config = dict(
    vocab_size=1272,
    activation='swiglu',
    norm='rmsnorm',
    norm_place='pre',
    rope_fraction=1.0,
    tie_embeddings=False,
    init_std_qkv=0.0222,
    lr=0.00205,
    beta1=0.95,
    warmup_steps=200,
    decay_shape='pow',
    final_lr_fraction=0.02,
    batch_tokens=262144,
    dataset='wikipedia_en',
)
MLP neurons of a small language model. Each row is named by its layer, matrix (gate and up: input weights; down: output weights) and neuron, and shows model dimensions 96-223. Each number is 128 + 32 x the weight over its row's rms, rounded and kept within 0 to 255. Numbers have three digits each. A neuron's up and down rows have the sign that makes its largest values positive.
After each neuron's rows, "fires before" lists the tokens most often just after its 100 highest values on Wikipedia text that the model never trained on.

L3.gate141:188135183138158142130137086216150164089136175109183102130191075072152194162148103116167130170108084094151165146106124078110090121125151118149100160101174138101130155123109071124110131095111148124093091142132116141148140123134131104127170143069140152107123145133135165115176145068125132111148127130164144087179148143106220141104082098069102151136131057126227092145108104095152112082117
L3.up141:140129136157131149128149100166066095078140158112107109074139146203156136097106111158075077110094093144090161104136144159085054159127202132080155140167137117077106153122075091097150199135088109137138109107101127092127134095089139125183112121138128172118160141105118160114125228112130121089121128070107104110112148177146166067148183117127157150078101103121139069180156131111157176134089
L3.down141:132112178137140148090097152154157097118117176097142144091153152171118195103153102079223171190102079114148144133113119123145115147093173122109109169146120134103139092104180079145145171065142135138072125156193149192209105163132118102137160096090067147117090123158114125087199115156178114112180089164137098125132159122117141156096143139104101174142091084147113139102108162107148129127158
fires before: "ong", "l", "fer", "port", "m", "ition"

L2.gate477:102098132104157111138143114127087111084159124133097173137119096165142160120106127134179103176122118072136102109107092155156139119096110112120133105159081151123167139100118085124100134157161103125129112086115143130120102162072101137164168139210134123104145154121078145142179128115057106095129085140107107117129181125160102167163125102092098058133107051117049090129120122128166139129089
L2.up477:113187119189137159099089137086139167128142121078147115085118148096114127107095126088120164141157122113217143125109108127137119162114120096161085135162114170133080097135071068104118110081148130225135119144164130084097125153132038156147141124158067082215183215138172141107107132143144140168152129125075111093080096154108167140100186087081079167116143152115128136148118157137181112125146
L2.down477:072095103149076166126093157107102183058162051183120157103176102168127078129138127114187144104124113130126109071115115118169128103166101124139148120161107112119133109171156040118112073083137115149121129111165072098121113134127110132124103121174087083138120159081190112124160073109025130137154097135187142123080127090173120141113145090079149073128144138134136113075110139145179140112118
fires before: "le", "resent", "ar", "any", "et", "let"

L4.gate269:128165120120127080121108112180102117107095150137116096087121067097165132096114080091138084140140125132079083098165116144161092151127089106088141102118198073122139173073085151075102129053124120097114116164135110154135116191106157086164183081146091227140175143156100100172141155123103119097137161122111106136148131119115160133127152113109160127092154163104130154126095158164104131190154
L4.up269:114133118164141100150141139161111119112117146094108066182121124168098105108099067153136100141106114109139173107143134173166122143111157097095175171081170168127135129102086072100067089092098079105072106132163134168159106137118158105165130125100142160121175095131114091142171159099132116112137143065142090124134083118109097186138104056110163103067116136131163144148143147120183177142150
L4.down269:119107140131110169122125078143091094090091099079082126095080099172111130104178127106175120146146151149138131133173134162132125145133112107116092169104128164117074101137164080136131149066104100132104157150076161120175137170168136110192112111093180172109123185117098158138146120204178165128122099115129119170138101131124120134112107127106132136051108133117198154099124144122142138163145
fires before: "fer", "l", "ition", "f", "port", "m"

L3.gate311:078160094103148048164143100118106163157130119115110118109097101051146169135119161137116179121089168143113161134071120115168139163126159109124155126101086170119104140091131082173132155081134132106143213128064133122160122123132072095091137131090156180189124099132166109009120135139184105124140119170152153133112115101148119161123144124127159083123131072140107134088143184141195184166127
L3.up311:139162116168149117103159093106131097145079068138142146111197092147123124139130123167092150129084134104110159135151177157155128149181087092147088145174118096130125113141192136149100089120135116114112112145138135168134102054095112121150130173160060117138090158169102149131120192114130098183147140097191131119184125138142092120213145120126164141128150073124109179090110099114122055160181
L3.down311:153161143119072114090124107129160074156080097091146176096170151165115179118150114150124123100197113103128176209168153156121098178172140149105074209161159085092125096198115094117128145149156099109129099118153137122089129124117160131142137091147135090087077174136127130164176068164168140158170082116159137147115102199144148147195108114122100123088081141096113129084051098072100091163106
fires before: "v", "es", "m", "il", "ul", "ap"

L2.gate95:131110114137133018131150138140125149086122138152096143126156095137152114068174135187159106104160077057101146141125116150078129088157114159153183096196139118131127090102167084144128186117164076113119112127091156155074062162102163123076169129126082118118126125117125192119155080167122078158132111182193142152126161124117084167127109186112134090122128118153127113096165108119140119076132
L2.up95:120128126146110088135108153133154139117127150175061139135167100102140096110104121148149097133112074073062097172117129151057109146089129132086140136140126082071173128105152078178145106095130067117105135121102131100061117009126155110079128123131120092152139151098068143087172130159140098130157136144235111132181176084110143108191132070140141129125104131138104156093188101168152122112169
L2.down95:125110097102140100114136141113172126092154075165082177111098078183122128052150112110154097099115120055135173134083178122129118114162127177151165152177122079142087097133180133196132102147177014112141108105127173112111107105137076105067141136108125056200077151118091139109160121130067091125103115148169125089122155143131133163165111194146086145138154125157150126128151136144129179152081
fires before: "lish", "v", "land", "ada", "ad", "m"

L5.gate150:136091132115116106166127112144103137078150121115148167116129157170213119077118115077137158074193110121100074180085145155120144153154147129142100114147080160121178165134102084078152130157157134203139159165092110073081121119141121118210124127099114171102138130107122093092104141109149224104119166119081154145175062098126106118149120120161135120158092145133069131116127129149127166212120
L5.up150:130156139140173153145130134123152098115109165111129082152129148155188173111142113138167109157101171211119107115083160142108087119160118129179092149111107152136163043118142103150182151132107138185135067109121150181175084138168121135114157157124200147165175155063077113182098070110074137158157190109121098180143101148108154122153124121089146113094104144160102031135117143087127136085108
L5.down150:035149191109186121128139162137140136061049132105106100149148149125180121106139163094111139115129162102158070121100115140142124108164139158115104090060120133137175109097111123160131133108162117182095097153088112126141137133142165073135169185138163126168152142096164176139069127128068141166115133086099089162114114152174148138138091151175157130085110182116143079070189124055135100134184
fires before: "or", "ic", " ", " |", "ern"

L2.gate36:190091079135144123154098130139133126133122152113125145148083129154157143142129089144107124176126099134171123116112091162082179118144105124132120149101182193135171161113168163120095154098116206135142111093149087115087119159063208116116176106137147152091176129111143066128126109134103119119100166129133079114172108119123118091137106060125118111130129109070053064125117074147146117153080
L2.up36:119148079156151117179085173095179109183092125105121157124138171052132115167175109101167150127067093101146183174117158149126145145130091146143079160131156175137144119107140083109093148110118087198142111065093169145125075126072170104068163088121144083139127075118135072091063103128124122118123113108091096126125115092163127086126139180136124166091144194074100072162117104102095103135115
L2.down36:124124088142096147128105163091140103079097122148130187154108140176136147145121113072112114149144087100158104091059134131109137139195109139174178129109163135162114123138072117141155158117183127188143119122148086131124108175113142155090087087136159109179096104153231097136101114153086124154132120115150109099153116127178137089121172107085112091126113173073172100187119058123116080159094
fires before: "ar", "resent", "ubl", "rist", "ublic", "urch"

L21.gate313:135142167139130110147089092132135092104145052167140148126112078169202148092067103098123115126167124080102097124181171107122081138161142146126114084115158134034146107133167086114119220246139126119127143126141158132125097082125078132184182118132091092123194161121107143162139120086091105159201100175168108144167137120118154095130101078081132157107104209140136153111108108113085108160081
L21.up313:121137158169127120136085112117174060143176064134162163101123063145145157115135052068185087196117154138133186109157099152076179122161145083168121162132162133061170079107118174088120246219122152106117110111163170132092077112176100179204110125118107106093112131075153108119116177112098139199145155175132122169141086143126149127099083106102137119125142129121140066141152121086129128128105
L21.down313:097136115147111132138148126116118128057172134111095104115128108133087116106138142116113145155160145088109154098115154078136216123156122178130102090139121155165133167113071144110148161103109145156112126094110093130113089139190123060182130120129105051082179133098178090090131093102211116187112101135210150097109179140120112183090124070081134110069144129154137120202092091065111148153104
fires before: " ", " one", " a"

L16.gate69:119185155162113101090152165100157109119185144146164158138100136151088066128119181128099070185159223161086071130120133142056126110146162169128122096121117116099182154100119106134128177122042096076116114126140105156104176161088209090114159103134114113124138141103121146085138101115096078164135099079100146147168120093105116091112131114117123127190167150097102067107106174104111095120113
L16.up69:166175171141189169061107121144141105115139080106066114087124150153035044102089107139140096170144122105127106126156151162071140094118084161164168120098097137105080141155131117117144130155066141081139120128149120147046177155094092099175155134165161149137110189088110157062143157209104162121119052129157149090147092150176170139141120116124106110125138123129148129149112119124126137145153
L16.down69:107090149066099114159113111123152107116131053159113070062127065164117097116093101091114113120120155140135115108072147164189180101107128144134078075194136167106131125102144177163075165124122147136109106126099133096186170111192112098178123157104061167148130141111110106114147157141136128109099104200154133136096146180145071116104139072137132148116171163177197207128111098108099086116100
fires before: " ", " d"

L13.gate193:134125116107098128118102132101144099121110124121193130162170096103137086077201077152170110130131095129151191074146134169126144115155156138184089149125174171088107053188118146096123198065145106124141132108128128142083133151108072152101136122146178169157124142107169119113073142096115110100152213087175140144134168141117157112136081168110136158169126169166156075094173090174134127190115
L13.up193:071087149101125098134139133142181141102083103148117071147115114073144087070120125084138096152122128095129108110105122084158182128140162072132099157102166102116119128122112181146180155155117147119110097147106144129112087159142088167094144155209189152111130084107186111135129158153169117085116071087125085124139145115110061105115145129166155069187093116066155116134143143131118168153130
L13.down193:088109089062151085173062108097161139186105130123071128105098035144144132170144072147104159145139127084154193086109095134065175168133143123098103148147101140143155132114164144096143146154084126124126163115138147121154199129122174087120063120104058101116101119100107098128157138089120182112109156113145146155125124131159178161056150077188188116092080163137177136138061163131152095162095
fires before: " ", " —", " and"

L18.gate493:096187173060106124109096031141128147152166085112136112119179093125149186121110103139113151141127071129142071098113114115142177149096105156101088139148085094120111104096185120173081126119066166120184165172116131135179163156091139170142062119107147098144182086147102178179161101134134104109101123115046150168170134122161126130160188110101138149129089116151159122058101117093094153122119
L18.up493:116087110113129120123129081090180124110145099129186113095068150126106112110156098167145156161114105114098165109111161140129130125090175169163150103132118135127130076124128149116108074143134089041150128137115184104172112153173096132120126127104130110129149125124114051123165118213071145126149108121128182128112158245145125139094110158170128116148129139084085129133097085142096116101122
L18.down493:078090148186092112144151119112105090164150151101107070113141117081097137108061144097153105160142104081161090185157133123138218152136210052157121169145157113163159111089092115106175102162167108158141120132177101107122109028153144149135201144173099135104128176036145133100142155113173140190131101150145116172097114105149100188093147083133148123077145126119150114103184196111143161109122
fires before: " |", " ", ",", "\n", ":"

L6.gate135:094120064161128128149131118120130169135144113166126101168117133120193167035164123130163141148134107160111121151143091115104073101109154161110079159130103142134134127134122080080140103098092075149125122144062131089119180099090153102138095170121080148114190126156096128110141121133139164128145176156092106148105138133088124126101086137153119085097094245156143161121200139075127106061118
L6.up135:084127230126130142110077096113135114128127092170182098093159148144139167113129126124179119122115133141110107161159150158158027090139160146165142125109156174164094097121161169064113178123076148124107106120092098114123147096135142121145095169129125132091170112117149094152106141107151108166103210158083081204141131126100184167113054123156198068104121147155104108149145143124141114132107
L6.down135:156094210166143173151127171066180175144112154095125159121087161068105109131110157162165174124086171116147116146069114143130155124125194184054128138131128136163124069079140079106075116119096115160136141038090160145189083140164144140123126116147106119117127098103124159176139133111079134200121129118170117117106087135089099119149164078135124135060165159106077065117095097147150161147134
fires before: " "

L19.gate186:166128131119113135153095111161095145140099071171162112171105175150113082169096123169162132139108136146122109158129144159132127192187197146181115138122116127154159094128109225129094135087165110162139113095176187115137142126108104095126166108187147133122177127159143110113111120155115111120106159066135106144147151143092162079115099144094104162144152141144054115111137092156175074163094
L19.up186:074146109151074137133163130168141113107082153116160143199137176143097108142160162184169131143111110159175092103133117133109067154104123120143102190069130196059179124129150140125145113127060135123125153087132110131142089102119059077131150145157142117107108092125141117047130100119116134172132070169186160091121136110108138158116127165105113110126110095162142107184120093146143090147083
L19.down186:097137102190111137184101074111123107116143108125148141095102136085131122164085028125202148128135126097071102111081092079086117107182088165145156082131130085092144123139141172182146182106137170167142121137108112125119130135151181075120131120146186147093095162068175098136127126146133117111172133113168089129095163147123172117104130043083103142088146127131147110142117111130174091145148
fires before: "ar", "urch", "art", "ampionship", "rist", "ines"

L16.gate9:156132169134111137129095158141178159135096139120072127077172101092119150113163142170161113203167111138084168137161094146073159148172066150128152147094094117116126168119119128125065141148122119136101159114132051132165129122140113127204092147143114156130087118139103081174106097070185149113120140157062105119067154171130113114122115108089108196094130197123096087171105088115143075147180
L16.up9:040134104244133155060127102153145104149144154138103142118130073174119138115159082122151082111106151104116140078115170152085170203099134131129129149071153139166052150088140095103046111154090132163065166173111095125096145153198076137120130152152213156161123097065119115115092164131129120140121113152124130170164153155091182140147090106112205138130149109075144089132104125108107139077124
L16.down9:149094129119098166124179144091113115155082112138143179156095156094167143159163036184146132150122098102155095114105144080163163127095141107157150175100086200108147167110131145152122119023143174134129137145052204134136112177211152140110152140141149150090144126146148114146067151132114160104094114123133120088115164131133116119197043130104170110135091168119106081072094137162164142114190
fires before: "ition", "v", "port", "ic", "em", "ust"

L21.gate174:107180151166168121169101119114145197128185103179161177129118125164133175072091109125144137173118129137106155082111126133080135075158139106076108110152084092127160112132127120110128133142139148150145141088095149130104174188094115147178089120097100090166151114092094080054097107106178187091120148192143117174146102098190132122104090120161134192103117195134088137105123127101073163134156
L21.up174:097085156093106122121111173157086171140119143118110128121083048196116044106120122147078042157111168149129139116076142170190112072147124127154066123133150124170127098099089177111125099176154125106106130168096111168129151125172111162138147125072169132167077154111120097138127119137094114122159117144097163157131125138168106156107127167131142136179176153088137165171164176105155108207107
L21.down174:100122200187149082135132110160142108107132119137184130082124146071161095126145067121127143143153071105191106143146143108130157109127105149127175139052163122176125122112115137145106149155112132150164108090135143147143133129080123108111152111193146112129108100147119134131069102089226133183118104141138150099078148136149129162124119129109155138136201143105088178134080104131106156127118
fires before: " ", " –", " W", " L"